config.toml
n_layer = 14
d_model = 192
n_head = 6
n_kv_head = 2
head_dim = 32
d_mlp = 768
vocab_size = 8192
activation = "swiglu"
norm = "rmsnorm"
norm_place = "pre"
norm_eps = 1e-06
positions = "rope"
rope_base = 1800.0
rope_fraction = 1.0
qk_norm = false
attn_scale = 0.177
bias = "qkv"
tie_embeddings = true
parallel_block = false
init = "uniform"
init_std_qkv = 0.0326
init_std_o = 0.0326
init_std_up = 0.0326
init_std_down = 0.0
optimizer = "muon_variant"
lr = 0.0101
weight_decay = 0.015
lr_head = 0.006
grad_clip = 1.0
warmup_steps = 200
schedule = "wsd"
decay_fraction = 0.917
decay_shape = "linear"
final_lr_fraction = 0.0
batch_tokens = 32768
seq_len = 256
doc_mask = true
train_tokens = 356000000
steps = 10865
dataset = "wikipedia_en"
MLP neurons of a small language model. Each row is named by its layer, matrix (down: output weights) and neuron, and shows model dimensions 96-191. Each number is 128 + 24 x the weight over its row's rms, rounded and kept within 0 to 255. Numbers have three digits each. A neuron's up and down rows have the sign that makes its largest values positive.
After each neuron's rows, "fires before" lists the tokens most often just after its 100 highest values on Wikipedia text that the model never trained on. A number after a token or word is its count.

L5.down523:121113117109146108135110112127137133120107113137139100150136096118100114122136111118121133152155134129140125180100111082063170119112131134138113126115099114160118116123110129120096139122134135085104127078085155146188148121110111115168126140131118129114111152123070086092140159113121075116
fires before: "\n" 40, "  " 7, " 7" 6, " ." 4

L3.down455:125113140160128150136078146141126102137086145138137110118153147126133137132136105142084146147147115135151136107145182110135138155144136123121121173108122145140132153174077183108134105145124155095109143123108140135118109163119132116115104154126094107163118132166132127089173122142143109116
fires before: "," 22, "." 13, "–" 12, " |" 8, ")" 6, " and" 4

L9.down462:104089089134099140150125137121124097102126126095115130140151129073122131132142137166149104103128122114159063134121144129140140131145137132140108095119150153130121115155117140154119108113143152137114099186140142113156096153127109158143118121113069098163130139131097132147150126138119149111
fires before: "=" 88, "′" 5

L3.down750:115123112124155146125078155111109163135102177119074140100124127076096102103114128165130169090099115137144101148188130096142144130131154121157106137156102118154095135108097129140083129118123137116153112149137104137144146150102118149100168106131146080121098122127121127148189117158128148153
fires before: "=" 46, "\n\n" 38

L9.down744:117137161151073172161106169139095106132135143134091173131090146144165121116143137145176117133102107115123115116127112150152133127146115121091141171089175118155116131118125179110136084112118141130110106155111163130097159115155129141098139119165105127152152209143073125144133147180169086125
fires before: "=" 71, ":" 8

L11.down589:137111111157104102103147174118145125108122077132122077127084120126109129115146125118096144123127146117148103087136131165108089098105144156133123125129132157119129096133090112110126159123129078170153144121182134132140123129136124135135115120096137103171139138185099120139110127117193100126
fires before: "," 34, "." 15, " |" 6, "n" 4

L5.down180:150120130080104153127146144125149117078130168140151122124108127129105173107151147151158103134089085150118110185162125175123149146114123144140127103123092156108144150151152164162146124185161140120162124097143157085139098139107116104128136126142140122162139116134171147143107113137145145105
fires before: "  " 48, "in" 5, "-" 5

L2.down629:148131132106120170138110135140128081113084163158139113115165145123140119117141152122153141152167103150169160159150144124144094109124099126143109124116131143104120141138115175122149152137117136130130163075149163126135137123114123128114092104143125130169129168153117118102084111144105132142
fires before: "-" 75, " -" 5

L10.down682:146126105120134157137157147150124177117159126144126182130162115122079115138160111111119116160156136124152143107145133121129147098126171095093094130143186129141165167127098155134149130150086105094131124143090142142139110126134115098089117133139132073141094135131088141124129136155158190145
fires before: "-" 98

L3.down491:142127142130171139122146146158106118099084122136095135128125147140130140119112148145142124105157138118172089141154138129100142108125136117150148122100126104154104152177164090100138154144176136127128162112113155128133133140041132134183125118126132140158112187094066116097120136132098107151
fires before: "-" 59, "\n" 18

L9.down731:175109172154162138096132158095146109081132188111170154133117130111118140092122164131124148100150115112087126132118152177096082146111158135110127108141158155110077099110114126115143168125103130105081109095148145094129118109108116113143137096145093119118149154084087111139145096121158112148
fires before: "," 41, "\n " 9, "\n" 6, " |" 5, "0" 4

L11.down218:157095129163141132128113157138123092139129131107115095162113150123102106108112090153147164181128158119148106125105120114131117118102136153140129159097101104140150128137082135105112197170099152162112135079107104156130106181107135125127143132142126110157156134160155103123113112118139063121
fires before: " |" 40, "." 9, "–" 8, " 6" 4

L9.down650:178104106138146124149136087093096097166099109113110094136086127120120168086127115098144162143103113127127120134124149137130119149123138163151118147144155172163125133111127159117144115159133117132113146161200080158135134145153137138169156119177129137122093139147152124141111104143139178185
fires before: "-" 36, "and" 7, "0" 7, " 0" 5, " 3" 4

L10.down617:045116115152118133135171132188110120142131137111123126102116151128094104181148141122141107145136097138097084125135180145173126079112146122135123133106132159114140110082150161141115141125106143127147135095159160142152105143096104150100084161154155123142141155160107153120117149117121116144
fires before: "-" 19, "0" 18, "1" 15, "00" 13, "2" 6

L5.down455:127140088162139133139109111157169141131104152101111119128082118143140099168164118090080115158173167131148090119129139139149122134155129133118133162113141087121170125122127108122112161116139128114126102129120179122112128101089086095110107117094125148136109104084047117098125158168115158161
fires before: " |" 38, "\n" 15, "-" 13, "\n\n" 6, " of" 5

L3.down234:105105105140181172126126158156164123109125126112145124136123177145146116108089118127089101130149150123123111122131116112093118105140081137133114148086143149133169144107103109133106102144145110181110157163112171140135106138131160162142141150089093044168114172142128100099162138167172083112
fires before: "," 34, "." 13, " |" 7, ":" 4

L9.down684:135122111180091131098088118136167159136113137101124096145105153090170134146112125119144133133109128126133108115142127122125120164129157112131127160139131137130096135125113139054121113119160106092160129124145140146152131116164153103118182134148161154127142130134183096122123136161147116148
fires before: " 0" 17, " 7" 9, " 3" 7, " 1" 7, " 2" 7, " 6" 6

L4.down307:105141121151069162133143129147185071143100098131117094078110130160136152124122110124157114103105095126103136093124116173100127164140103118124131082133126149171107100134104137131125114129186114129123122122094111125130113137116104133142140131144125138121132146136168141128132129191107088094
fires before: "  " 41, "\n" 11, " 4" 6

L2.down624:108179101161111082126103126143145114142075144135127135136139109157150113163068098097120130107091156160094122108117073135130108088142108117101084118099130124140109161102130134145162118134147158082068127129099129144123162152130146121131132130141114147129131149172133110093142172098140110138
fires before: "=" 36, "\n\n" 7, "ville" 5, "\n" 5, " SC" 4, "s" 4

L4.down213:122119119086113106112097123131178069135151105109132153095131131165092113132085123110105129168117120147143087170086144102130138111123107115107128150102162126098138128116176111099099144145131161124156154092134121119169126186121120089112133115162152084145124118137165114119089130145115093132
fires before: "-" 79, " Candidate" 11

L10.down316:133103115159089134128152161116134129124143126119083118108116129123166147083152156172115134134144163086125084103101129121135117127125119133090187120110102097165131111161145155103101154125099105129109151160098145178130137128135135107081158105137109130102123152136078146112125129116131131139
fires before: "=" 55, "on" 10, "s" 5

L5.down139:133167127135106168168114185120156083134091148156114169127134166151123142170102094129114170086135161112085121101115110127122133127122115125099105095144155133153130144138131096114146102140110185121139135101111105143126158187116099107124108096149159128123148116118089112108127134186161121099
fires before: "=" 26, "\n" 17, " (" 7, "\n\n" 6, " |" 5, " =" 4

L5.down293:106096157119120133148106119105144121130080130144128132096117124116182129153091131115187139119129097108131086149168127121161086126116142125123133103114123178146148127101119118142100155129111136122154119157145100167127111134062157116131155121103137151135097111170166113141200128140101169120
fires before: "=" 56, "and" 9

L2.down349:114173094065126119097121125133121102125117100104160146130155109106075133138167133137091137128114123149107117102109103131152147141165123150120097153110189106180124123115138150143130125116143167143129117138123129151100105120117154125121138126126129120139088121095094142167164119189100177145
fires before: "-" 57, "hard" 6

L5.down228:120135083133118143072123079152116121122144154130124110085108137130129124167118145077125140141124195129120140154144072121120147082133132107114102148088135093145130146145147145098085094113138102092123111114098127166153139112133111077083097119115128126117104096105081136103076157128131110130
fires before: " |" 50, "-" 8, "=" 4, "." 4

L2.down303:101158144112122091107098158145119134128130126143136116169109120137129153176167149076115106135171127164103166161102112134120130127150151125110122108148105138121135091136139113110067136098118147103155131097139163143114081160115148117122152139164112191168127143146111089094107171153121122099
fires before: "-" 94

L5.down438:131122180092105165121146125102167133152130162145099099123051117160136132135084129126129130135152122120095115104153130115123079141131121162135138142132145151078134085131074083167120134141114106091138133076052099146159125090100150126151116105120145104116135156086087109134131116126127122134
fires before: " |" 26, "," 16, " and" 8, "." 5, "\n" 5, " (" 4

L5.down464:129136102116136158099180117159112164104131115113113155104128113122120133117114144164125108143126124137146133114120132103163134138115114110132098139152139144167155153096096162116104130162129128089138156118131145094072126117110121141126136129137112138124116110148029160135153120162131123109
fires before: "-" 87, "W" 9, "E" 4

L4.down767:144187127192147110146148112111155090109177139137122087107124116078159113117083127159173134118100104160087124112136097118114155119093159131077114159153093147141138084127120119142144184113139120130166144080096127116179126109127111139119124130111108118129123116108081093143094112090113084130
fires before: "," 55, " |" 7, "on" 6

L10.down635:125161124120145140128159134151135142155104093110122159135094099159113157124146117115131202113140107150148117148135135126116150178113115145145105155132138166149140133110087116112105151105160155114122090111105139079138096113110102158143093116090119127105114133108106058136115126114091126120
fires before: "-" 55, "|" 12

L2.down649:112107100063118162131170146125088130117143127154132123136094123140074134075118125096121105105137087101133145107107158141140145134127134135141182132133173116142164095097133096158130143097094114107119087139152147098131135127157115110112146150154124123116120161156145134143125149146110173104
fires before: "-" 27, " was" 14, " is" 6, "man" 6, " Bi" 4, "ite" 4

L3.down105:067086112097127116114101136146144112133105144103134120130147060133101142148120105108093141162153120158143133104103135115129126121129170124110119152113113149094157121116125114120116117124179137079132090085149169144153107155110119144130096140112143112128078147116146100147144120098096108148
fires before: "-" 50, "|" 25

L4.down242:086149102137108145166115086140123110161121142102125115086104072149127098139118150118123120166112098133119084142147107130130139139141134123107104197136135102123122110131122148084092103146153151097149109136147157144125128090129143111119144139154095126136110174115067144099132137155134154169
fires before: "-" 90, "|" 5

L4.down479:113123125126104130190144113093149116160110132113089168120107163145147112160111111127098116113124116159096099096135157143123130109114132153093079102129097143165114109105077102137169130103164124155155115129125162119129153173117119183145157120116185148127110115141084127099166130109153115108
fires before: "=" 34, "\n\n" 14, " He" 5

L3.down488:134141137088114164136143127121118127167135178109106117106136108134099117098123107171128139151144132126148114089129139126133150127110164153086106167146154139139130137098074139110096102074135176155165102150140163115126148118138117159160116136142152089064176115134133074079108129159120123153
fires before: "=" 57, "|" 9, "19" 6

L3.down501:175156157167190108156097150121136139099118091119115114053172126157118149086113150120127155096141172149129108100121106112133154149187138173128116129144116112152114116148118153096128139115095132135119159141120124157126167156075137104128097116135113138135104153123133116120122130139095107122
fires before: "-" 91, "\n" 9

L4.down428:139128098165143137141174141123124111124121160129106157129152142121123092091089114155170158105108131140085107127131147151129118106123117111146111147119157136123125170139129139094091153165121185146097152123141128154114126099101107112105138085129104137124147146141193147140105131148157091132
fires before: " |" 61, " (" 12, "\n" 6, "," 4

L10.down162:129110156149118129122162095184121152137136118102138153119150155117115137115121115127163126151106121138128184171157181138166133123122118141103115131117132108084141127107109138051097132139135138096136144122139129107138122130132097082072079137115113159138074089149075167120142096114164140128
fires before: "-" 52, " |" 8

L11.down623:119130157130134118122148141148106143130114156110115147140115138153142114180130116111099111162113131143100111107124137125108137116103135101110115106174074132103151104134093152108099146108129124112102172113128165128134155149097156122146152157127145162140114160079011100091128149178083131139
fires before: "\n" 33, "." 18, "," 15, " and" 12, " (" 6, "\n " 4

L10.down175:080124129055159133119143123132107156125132142120097144135170118101120139116120171123128141171157125142144117161160166075095090159150133123070139133142121126149150114106098132105076125116133133121131154104168154191133117131113121152132161162135155135124107154151109184083166131133114163147
fires before: "-" 88

L3.down21:162155121106117119130090155130103082100123135096125145103126142133095116086104157147168119165154126090158123121082206085110121102119121123086107127142143130144165102144133112181101136124080150121131133122133172091079136143113122116163139123152114107137101149133145120100110116166123147118
fires before: "-" 73, "=" 15, "|" 5

L2.down199:150107124119166182111137116154159128087161118182152105119086108122167114090146118120171084137109178135160114095131117107109135108137109117150160151167141147088100141144165104119086141150146150134147140179131122152132141146126123140096131145110110082153146153163113134111159134077116125128
fires before: "." 20, " |" 16, "," 15, "\n" 10, "\n\n" 5

L5.down533:119151147149136100099138160117135120153069149091121114078151164172123110130112129153094115137099137120137126118076118176105117077128098104076109124124152165121168128095132122109109125105118113134108131079120150174130147079123127119152136086129156126118149136120089129112119097114135101139
fires before: "," 28, "." 14, " |" 12, " details" 6, " (" 5, ":" 4

L2.down425:139168126142121144137116138169135136144076156145135157181144134130154103158143135117140132136121102170131107121146140087107117141091147137132112101132115098067180098152137160156177155151121111133166118100144115133117108133130127082166117096144149126123132146105129144148093116152133104177
fires before: "|" 66, "-" 20

L3.down392:132095081091149148078122122098113126091110112118108121105156131170079156128148076136107097104134129118134160119128129124104145165122104114155149105088160099165142161127122130142134153121146125114144114142083163145100090079135163144161109126141113156106164136128152118179110110148138140150
fires before: "-" 50, "N" 13, " •" 4

L9.down538:168095121108148203147107143113128134151156151155106102140108113153129128141093178091133163170126150157140148142146148137113118126102102136132126147102123165152134160082079089090120152105118123143124083086122129103150115098104171170127157092103120137147111129158064129111128103181131115131
fires before: "\n" 67, "\n\n" 7, "." 4, " |" 4